Part of a small language model's weights.
Size: MLP 832 SwiGLU, vocabulary 8192.
MLP neurons of a small language model. Each row is named by its layer, matrix (gate and up: input weights) and neuron, and shows model dimensions 32-159. Each number is 50 + 12 x the weight over its row's rms, rounded and kept within 0 to 99. A neuron's up and down rows have the sign that makes its largest values positive.
A block is one neuron, or neurons of one layer that tend to fire together. Before each block is what it responds to, as a language model described it from the Wikipedia text at the highest values.

Responds to: Possessive apostrophe after names
L4.gate752:58 35 64 61 55 56 47 42 52 50 45 43 49 50 44 63 74 41 32 78 38 37 20 44 37 41 53 28 40 46 38 57 56 73 62 58 60 58 63 56 44 77 47 57 50 55 61 40 49 67 45 65 42 43 69 47 58 47 52 70 45 50 59 47 43 50 64 60 41 36 47 46 50 56 66 46 53 53 62 73 34 39 85 64 56 41 36 57 28 62 52 55 47 49 57 50 42 60 50 44 42 43 34 32 64 57 42 43 45 56 72 51 34 61 54 63 44 23 67 61 48 48 49 23 83 59 76 56
L4.up752:74 51 62 44 57 52 40 37 51 45 57 38 63 30 57 56 42 68 66 55 26 29 69 34 55 67 47 47 52 55 63 43 59 46 53 64 51 55 54 39 64 52 60 55 59 57 67 51 41 65 49 47 30 33 69 42 49 39 49 59 13 27 52 54 47 36 56 52 41 30 37 59 53 60 33 66 67 48 64 44 47 31 54 60 57 50 51 50 32 43 42 63 62 57 47 49 45 22 33 40 51 56 44 37 52 62 32 42 44 60 56 57 61 66 35 58 32 50 69 47 41 27 37 28 52 49 53 72

Responds to: Infobox field labels
L9.gate146:44 47 68 36 51 37 32 66 35 35 57 50 39 53 39 57 46 57 77 55 35 45 23 55 41 37 28 57 62 58 41 53 37 55 32 36 58 53 61 29 38 40 39 65 54 62 52 49 63 45 51 57 49 83 32 57 49 45 31 81 43 62 53 47 55 50 44 47 21 53 58 49 56 38 54 50 37 77 55 51 38 46 48 65 49 54 64 35 50 47 53 57 32 61 50 24 64 54 44 59 37 38 63 55 62 34 53 59 75 37 49 33 54 52 63 48 53 40 62 79 35 51 30 44 36 58 57 40
L9.up146:49 63 64 56 45 34 34 53 53 64 31 55 67 58 51 43 49 35 37 46 39 45 48 66 43 66 35 59 57 45 40 56 56 44 39 53 53 61 61 48 36 29 55 61 50 56 52 53 72 65 66 33 62 38 36 26 57 38 44 65 61 42 76 56 27 57 31 52 38 71 54 41 41 56 41 65 49 84 60 52 53 40 44 33 69 41 62 59 64 56 49 59 48 66 73 48 63 53 43 28 49 51 41 69 42 63 52 40 81 62 48 35 63 55 72 70 50 74 40 30 34 54 35 28 31 57 67 52
L9.gate240:59 39 55 86 49 54 54 52 30 72 42 38 28 48 59 66 43 48 51 58 48 67 58 33 50 34 45 45 28 55 60 62 51 53 35 38 60 47 42 25 71 35 52 59 57 45 33 46 44 58 48 63 28 41 56 40 35 40 53 36 58 56 36 56 46 46 26 56 41 76 27 41 62 45 63 33 40 60 48 52 51 42 57 79 42 25 58 63 55 63 49 49 76 57 49 47 45 43 64 36 45 67 56 38 31 53 74 42 58 38 53 52 63 60 54 34 48 43 59 38 48 54 46 57 24 48 51 48
L9.up240:38 49 58 33 64 45 48 31 48 35 52 29 59 76 65 39 46 43 34 43 55 52 47 70 52 68 51 56 45 66 53 52 42 51 37 40 38 56 37 54 40 53 61 44 59 44 37 52 71 44 74 46 47 41 55 57 31 44 30 54 49 54 69 50 43 43 56 32 64 54 61 79 37 45 61 56 55 78 63 43 48 63 44 68 48 36 46 56 41 56 66 39 30 48 34 26 44 47 44 32 34 55 60 54 40 40 52 64 49 58 54 47 68 34 64 51 49 40 28 45 47 48 47 43 69 57 33 68
L9.gate306:44 46 70 51 45 32 40 74 56 50 67 38 50 36 38 68 37 47 47 25 53 61 49 51 48 46 54 27 51 40 48 63 64 39 73 52 53 46 52 67 52 65 61 23 58 43 52 48 45 52 53 46 46 29 71 35 55 45 61 54 48 56 53 42 54 43 53 39 53 75 61 48 48 40 68 30 58 37 37 38 51 51 74 54 62 45 62 26 23 56 61 73 58 67 36 49 51 52 49 53 46 54 63 41 16 50 61 44 53 61 46 33 63 60 52 57 52 47 50 51 52 43 61 42 33 63 30 76
L9.up306:48 49 59 27 51 30 41 40 52 61 66 46 39 29 44 56 48 60 50 48 47 47 44 45 33 56 64 44 37 57 65 53 55 38 67 64 29 42 35 48 50 36 50 45 47 27 55 53 42 46 56 38 46 58 51 63 41 42 31 59 52 46 39 50 40 50 39 36 40 57 57 27 44 64 61 33 36 73 63 55 62 39 53 86 64 51 35 34 53 40 78 55 37 58 37 36 47 65 37 57 21 67 51 32 26 61 78 53 43 51 52 43 52 63 52 54 44 62 52 36 49 45 55 47 55 59 42 63
L9.gate737:49 56 42 58 53 32 44 46 62 58 64 50 51 64 48 62 39 12 70 63 65 63 43 36 60 53 65 61 44 62 24 46 50 56 32 51 61 50 47 60 45 38 63 34 52 49 38 36 57 56 52 37 47 44 75 34 55 57 45 44 62 51 50 46 62 27 57 40 38 47 39 53 32 58 69 66 54 59 62 41 68 56 38 21 57 78 43 31 60 69 62 27 40 41 44 57 61 59 36 57 36 56 54 36 51 20 51 37 41 42 62 56 53 34 53 52 45 59 60 38 42 67 69 46 48 62 56 76
L9.up737:56 34 57 63 43 45 78 45 44 52 52 21 66 49 43 74 50 71 35 53 38 41 52 66 69 60 33 69 35 59 59 62 42 43 42 41 49 70 60 48 47 39 47 49 78 57 13 42 61 63 63 51 39 51 18 24 62 55 46 67 53 67 48 47 51 39 46 43 60 52 46 46 63 44 58 65 51 41 52 40 48 19 50 66 57 55 27 38 42 53 43 44 44 62 40 52 36 43 45 69 47 65 58 47 41 45 69 57 56 61 34 62 60 47 62 44 58 42 35 42 44 35 40 32 42 55 45 56

Responds to: Number digits before suffixes
L9.gate64:36 59 37 37 52 74 41 40 53 49 62 51 52 73 43 44 51 57 35 62 36 34 48 57 49 54 47 28 62 42 84 39 29 73 41 53 61 61 53 57 33 37 60 50 54 59 42 38 59 54 73 53 63 63 64 50 33 37 69 52 55 64 55 57 51 54 52 52 56 52 43 52 50 33 44 37 65 41 51 37 51 60 72 57 68 54 39 30 40 64 62 28 56 45 66 56 32 43 56 38 41 51 56 35 62 63 38 46 62 52 80 62 51 32 41 40 55 59 56 64 37 54 71 74 41 45 82 51
L9.up64:53 47 35 76 26 50 32 68 51 24 47 60 56 44 59 62 60 66 53 39 39 55 33 67 71 46 30 47 72 31 59 58 38 45 67 70 52 32 77 56 36 36 42 63 63 48 73 49 46 48 45 37 22 60 60 42 57 50 46 45 57 31 65 49 65 42 43 50 39 45 57 55 31 54 64 73 38 57 62 48 33 39 47 58 40 64 38 60 54 46 58 52 56 56 54 49 52 41 45 57 46 46 36 48 42 58 73 39 37 49 47 52 41 58 45 57 53 65 34 67 49 38 55 58 51 43 52 64
L9.gate344:63 63 38 84 41 75 58 41 34 33 46 50 54 51 47 52 33 45 37 48 43 41 30 75 42 31 66 28 47 44 60 62 44 71 40 32 39 52 39 61 59 45 55 47 46 33 70 40 71 72 65 55 70 50 52 59 31 47 51 39 44 36 57 66 57 50 41 66 45 52 58 42 58 65 53 36 48 44 62 49 52 53 40 51 45 42 41 62 39 65 52 45 65 39 62 64 62 50 24 42 49 54 52 43 46 59 55 68 50 63 56 69 52 52 31 59 36 55 55 50 45 47 54 61 17 43 24 68
L9.up344:63 49 49 30 59 46 44 56 46 56 56 58 44 37 55 56 33 55 47 46 54 49 49 54 55 58 47 56 36 65 46 51 48 62 67 54 49 41 63 43 57 48 40 39 63 34 64 53 41 60 32 23 64 53 43 71 45 54 70 35 60 40 47 57 69 47 50 68 62 35 50 63 42 56 56 58 44 57 67 66 42 29 67 56 37 69 45 60 47 69 58 48 44 56 79 65 66 52 35 52 22 32 40 43 62 61 55 46 63 40 47 64 45 51 42 46 70 36 35 75 54 31 38 49 34 58 73 34
L9.gate350:56 34 50 41 52 70 65 76 49 41 47 59 44 35 32 37 68 42 28 46 76 49 23 68 37 42 30 55 44 47 59 77 45 61 42 49 35 28 53 46 45 57 55 44 62 47 43 56 46 47 40 61 52 25 49 65 51 55 41 45 66 47 53 20 28 17 59 60 29 59 50 75 41 53 53 55 57 51 48 53 40 59 58 65 59 53 54 38 59 38 68 60 25 51 54 61 41 47 47 27 53 72 59 36 51 51 45 41 47 54 58 70 55 48 60 54 62 62 42 60 57 52 44 48 50 56 78 54
L9.up350:59 39 50 37 54 80 34 56 36 52 69 40 50 85 28 40 78 37 68 61 55 74 62 42 59 32 51 38 35 65 62 37 58 54 66 53 49 45 47 58 51 53 52 36 65 51 41 56 67 62 37 57 60 39 56 48 45 31 49 62 59 42 53 54 56 61 68 42 49 60 48 65 45 54 60 51 53 58 59 28 29 46 38 47 21 71 59 51 48 50 51 44 57 59 54 55 31 62 40 73 38 64 68 61 57 63 41 58 51 50 32 53 46 50 43 57 63 65 43 63 51 42 53 62 78 53 37 50
L9.gate408:59 51 49 52 31 52 57 74 46 74 73 51 30 42 46 50 47 57 55 47 33 80 47 48 50 64 36 22 38 54 46 27 24 52 52 37 56 38 53 60 46 68 33 60 58 58 42 53 44 54 42 53 51 55 41 56 47 63 37 44 71 55 51 46 72 44 52 45 50 38 49 46 62 59 33 52 32 54 43 59 40 22 57 42 42 42 53 54 55 50 51 40 70 43 62 29 56 32 40 28 42 42 45 59 50 26 56 53 54 29 38 33 41 67 22 33 35 52 67 57 60 54 45 50 55 57 25 57
L9.up408:51 60 61 34 58 57 44 70 59 47 45 32 38 25 54 62 42 50 48 66 43 61 44 49 42 37 37 46 41 53 37 55 61 63 34 47 53 44 51 69 50 41 59 42 63 46 34 71 51 46 49 32 36 62 46 45 46 51 64 48 58 50 59 52 44 55 61 49 53 65 53 17 75 66 43 54 59 44 62 33 68 41 54 54 55 52 50 52 56 42 64 41 60 48 59 54 29 49 67 37 42 51 51 51 48 57 36 50 63 48 47 38 24 54 39 48 43 43 56 45 77 46 38 14 86 69 47 74

Responds to: Possessive apostrophe
L6.gate371:34 34 34 29 44 71 45 52 61 54 46 49 66 59 72 42 48 39 51 30 46 45 56 50 53 63 65 44 44 57 52 51 25 36 61 45 58 56 57 52 52 20 50 43 64 54 34 58 39 66 51 48 51 54 63 75 55 38 52 57 62 23 49 51 49 41 48 23 60 30 33 53 59 42 45 34 48 32 59 49 60 59 60 54 42 55 45 48 40 47 53 58 61 72 48 51 46 38 47 55 43 36 47 41 51 63 32 52 47 51 59 64 30 42 48 54 48 43 57 29 57 79 61 63 40 52 56 40
L6.up371:78 50 58 55 49 57 34 59 36 55 52 67 56 46 63 52 64 60 59 66 41 41 57 37 56 64 55 53 65 58 54 41 40 55 35 60 49 46 67 55 31 45 34 58 37 46 59 58 52 46 32 79 49 16 54 29 59 40 46 68 48 42 62 51 47 42 44 73 47 78 61 42 63 71 43 52 66 38 65 44 47 62 34 28 45 55 51 51 67 76 44 57 35 37 50 48 63 52 68 58 38 55 48 48 51 53 43 60 36 36 59 73 26 41 54 45 29 44 49 39 51 58 56 52 41 42 21 58
L6.gate397:59 59 50 52 47 69 39 47 49 21 58 47 49 56 68 24 38 39 41 40 46 33 36 56 72 58 44 51 57 45 46 31 59 44 50 36 55 60 51 35 54 37 59 61 49 41 56 35 49 61 44 62 44 23 19 62 44 37 53 59 34 48 44 54 57 62 48 45 52 68 55 46 52 38 44 83 54 37 78 65 54 40 39 36 67 46 59 70 32 53 51 34 56 49 28 45 60 37 47 53 63 69 50 67 55 60 49 52 42 46 40 49 35 41 70 42 49 62 55 36 45 51 57 27 58 67 37 42
L6.up397:38 50 67 31 34 79 56 37 37 34 47 48 41 37 54 23 43 40 35 42 42 42 11 55 38 31 48 58 71 68 63 45 42 52 40 35 43 60 48 60 33 43 37 75 28 59 60 49 43 56 57 27 46 67 46 37 49 50 57 41 34 42 38 57 68 74 54 67 47 24 30 42 38 50 33 56 42 71 59 70 66 44 49 31 59 59 62 43 35 54 45 36 42 54 57 59 44 43 42 43 68 40 51 37 50 40 53 47 44 47 53 46 54 65 50 47 57 72 63 50 65 52 36 41 59 50 53 60
L6.gate433:65 28 35 25 43 41 49 56 38 62 51 58 60 80 52 42 55 55 46 35 55 40 68 66 45 42 64 25 35 47 66 48 60 54 51 48 65 56 47 51 69 42 36 62 39 73 48 29 53 63 53 54 32 53 52 41 63 53 74 55 68 66 36 50 35 40 58 40 41 56 53 52 33 46 56 52 66 42 63 62 66 43 37 48 73 39 42 62 50 27 63 52 53 71 29 34 60 52 50 53 70 61 52 35 63 49 55 39 63 50 71 49 52 30 48 45 47 46 52 62 50 49 64 35 44 39 63 44
L6.up433:58 43 55 63 44 45 42 36 41 63 46 48 60 58 57 50 61 62 41 36 35 50 51 56 52 26 47 47 38 25 54 48 45 32 46 60 40 52 58 65 52 38 63 62 52 71 65 44 45 40 60 49 35 39 45 52 26 54 47 44 56 52 46 57 34 55 74 45 57 61 69 31 37 70 48 57 58 42 67 33 39 34 54 40 52 63 34 64 54 65 52 50 60 43 42 32 45 43 61 61 48 27 46 51 59 72 55 53 43 51 95 85 46 38 45 45 47 35 50 31 53 45 47 57 55 49 32 53
L6.gate757:50 45 37 54 67 59 60 72 35 69 24 33 51 59 50 51 52 55 41 70 48 49 44 53 56 45 56 46 36 34 56 53 37 45 63 58 46 46 54 73 40 42 49 81 59 69 44 60 46 60 67 20 66 52 60 43 28 48 53 64 45 45 66 54 57 44 69 31 31 57 65 52 57 39 42 62 36 39 48 33 49 36 51 57 53 54 40 59 28 28 43 34 54 76 51 65 37 41 22 52 51 38 34 54 44 68 38 43 56 47 65 59 53 41 65 55 52 58 57 34 65 60 66 72 41 54 23 42
L6.up757:63 40 49 72 57 47 47 48 37 83 24 52 50 44 64 46 61 55 51 60 51 55 54 69 64 63 36 31 49 46 59 57 48 46 49 56 51 54 54 70 28 49 39 52 52 72 37 48 35 55 44 43 42 32 49 37 48 52 50 76 33 47 44 37 31 58 63 33 30 35 55 67 40 58 46 58 51 36 53 57 53 60 35 58 48 55 39 44 52 47 56 37 84 63 52 47 46 40 49 65 47 60 35 46 49 49 45 55 46 47 52 62 43 44 64 38 65 26 38 30 48 38 69 59 29 44 31 41

Responds to: Infobox and table field names
L6.gate175:42 36 48 51 48 59 50 57 51 40 46 50 63 69 64 44 44 38 44 57 53 34 51 41 52 61 55 73 45 31 46 57 54 58 34 57 47 28 55 60 64 45 24 58 39 42 69 35 63 38 55 47 46 66 48 42 40 31 61 47 60 75 69 38 52 44 55 42 36 51 61 74 29 27 43 48 31 60 53 66 62 38 48 43 81 43 44 34 34 42 69 37 39 38 52 34 60 71 66 48 51 41 56 32 41 32 49 45 44 49 64 43 48 46 47 61 28 73 62 69 28 39 41 53 33 54 27 63
L6.up175:43 38 33 46 45 62 50 48 55 56 47 21 73 60 53 48 52 69 47 56 40 46 33 42 45 53 59 66 43 60 70 47 47 72 33 39 57 56 55 41 43 27 66 49 53 42 49 36 37 47 46 40 53 78 57 53 57 42 40 70 59 59 63 52 44 34 41 51 50 61 52 67 29 70 62 42 34 77 34 36 52 56 50 45 65 60 62 61 34 56 40 73 35 47 62 28 49 50 55 81 52 53 40 42 34 46 47 57 48 56 54 39 71 55 36 57 42 62 47 67 29 33 49 60 59 38 37 78
L6.gate427:62 49 35 31 69 40 70 44 39 35 67 65 39 50 34 52 63 70 64 54 40 35 42 39 53 55 51 40 70 58 39 46 38 40 33 33 62 44 60 56 53 62 33 47 51 63 56 49 65 46 43 45 55 51 47 53 48 32 56 49 61 29 50 45 40 46 50 50 48 58 68 31 53 27 54 47 46 49 41 50 68 35 53 34 56 41 61 56 71 45 70 51 62 48 51 64 56 71 57 61 50 43 47 69 29 42 67 39 34 53 36 35 67 94 62 55 54 48 49 39 44 32 45 59 64 47 41 56
L6.up427:71 54 64 64 68 39 57 37 44 62 49 59 40 43 35 42 44 46 56 48 59 31 46 55 57 52 62 53 28 60 46 48 43 31 37 43 72 41 53 46 56 61 55 46 60 55 73 55 64 57 52 46 53 29 27 75 48 34 57 58 37 55 55 66 50 63 55 38 49 45 38 43 56 33 49 54 32 61 63 33 61 44 45 45 49 48 45 49 36 45 74 52 16 36 42 63 51 60 54 59 39 44 44 63 54 47 41 08 57 40 46 42 60 64 66 67 54 60 60 47 61 49 38 28 39 32 47 68
L6.gate578:69 34 75 35 57 51 44 68 39 22 45 46 41 43 51 52 50 54 61 57 50 50 32 43 68 48 79 38 58 62 56 54 22 35 50 53 51 51 58 60 54 36 32 42 51 50 44 60 46 59 33 41 62 42 40 59 43 58 40 53 63 39 46 26 46 54 65 45 39 39 56 52 55 33 27 30 48 39 59 45 47 36 40 48 68 31 49 35 34 31 48 55 44 38 47 43 45 62 65 60 49 46 60 65 41 57 39 54 57 60 72 46 45 43 61 58 43 33 52 25 45 58 28 78 31 58 35 48
L6.up578:64 32 58 45 53 58 23 60 51 57 55 58 52 87 32 50 49 58 51 65 51 52 34 55 61 56 54 50 65 54 46 35 40 78 54 45 48 49 41 72 66 55 44 30 58 56 39 38 37 44 45 59 43 52 58 50 44 51 59 58 62 61 62 28 50 42 61 60 55 57 54 45 73 30 48 55 59 58 64 60 53 42 35 37 80 46 73 38 46 54 39 41 39 55 51 46 44 70 63 37 44 57 58 63 52 53 75 57 50 46 68 15 45 49 43 52 44 70 41 71 24 29 41 59 35 42 42 54
L6.gate787:55 38 39 48 39 39 34 55 37 48 64 61 58 30 48 58 46 50 32 45 44 55 26 35 63 31 79 42 33 59 71 23 47 47 45 34 32 46 47 46 36 40 43 46 60 56 41 48 39 46 27 69 53 29 30 68 46 59 41 61 47 68 41 28 42 51 67 44 43 59 48 39 63 56 44 51 40 62 37 54 64 32 40 17 53 49 61 49 13 41 52 53 57 62 35 47 68 29 57 58 41 40 40 46 56 54 51 57 33 48 40 48 28 34 39 62 30 50 59 48 23 55 50 48 40 77 36 39
L6.up787:27 63 43 71 38 50 35 75 38 26 41 51 57 36 51 47 41 44 55 36 57 41 37 57 39 37 39 50 45 46 70 61 38 51 62 33 43 55 56 36 52 33 48 53 81 35 32 75 29 41 42 52 42 59 46 80 47 58 57 61 42 54 44 57 42 63 50 58 71 47 54 47 59 49 55 44 45 74 48 40 50 37 33 43 54 42 43 48 62 49 51 55 34 54 58 44 68 39 72 61 49 34 46 33 40 49 35 57 12 51 36 53 52 49 48 47 35 53 56 61 64 50 20 46 39 56 49 43

Responds to: Infobox field labels
L4.gate388:44 43 53 55 39 51 42 50 47 63 67 44 60 58 38 46 53 30 60 52 26 59 17 26 56 49 49 41 50 48 71 57 63 55 29 51 46 57 62 65 59 50 41 38 51 55 36 36 41 52 53 58 27 77 55 57 62 38 66 80 52 61 52 37 67 71 48 56 26 65 58 54 51 19 54 64 33 47 48 42 39 36 47 65 57 77 59 48 65 54 46 44 41 38 72 58 64 40 37 43 41 53 75 47 59 41 41 36 52 56 43 44 56 22 58 56 42 61 59 50 39 46 49 57 66 55 48 65
L4.up388:59 44 53 52 59 28 58 44 47 55 45 72 54 57 32 55 45 56 52 34 45 50 63 60 60 59 56 49 48 33 66 78 53 56 52 45 50 55 45 57 41 64 46 38 77 79 46 56 44 54 30 60 45 53 44 55 74 35 57 39 48 67 44 36 67 69 56 41 52 26 41 72 45 26 42 42 52 48 67 30 38 40 41 68 54 48 38 56 35 45 74 58 54 41 46 60 54 55 40 46 33 44 70 42 29 38 44 39 27 62 49 57 60 42 51 63 50 35 46 48 58 57 60 38 55 48 61 68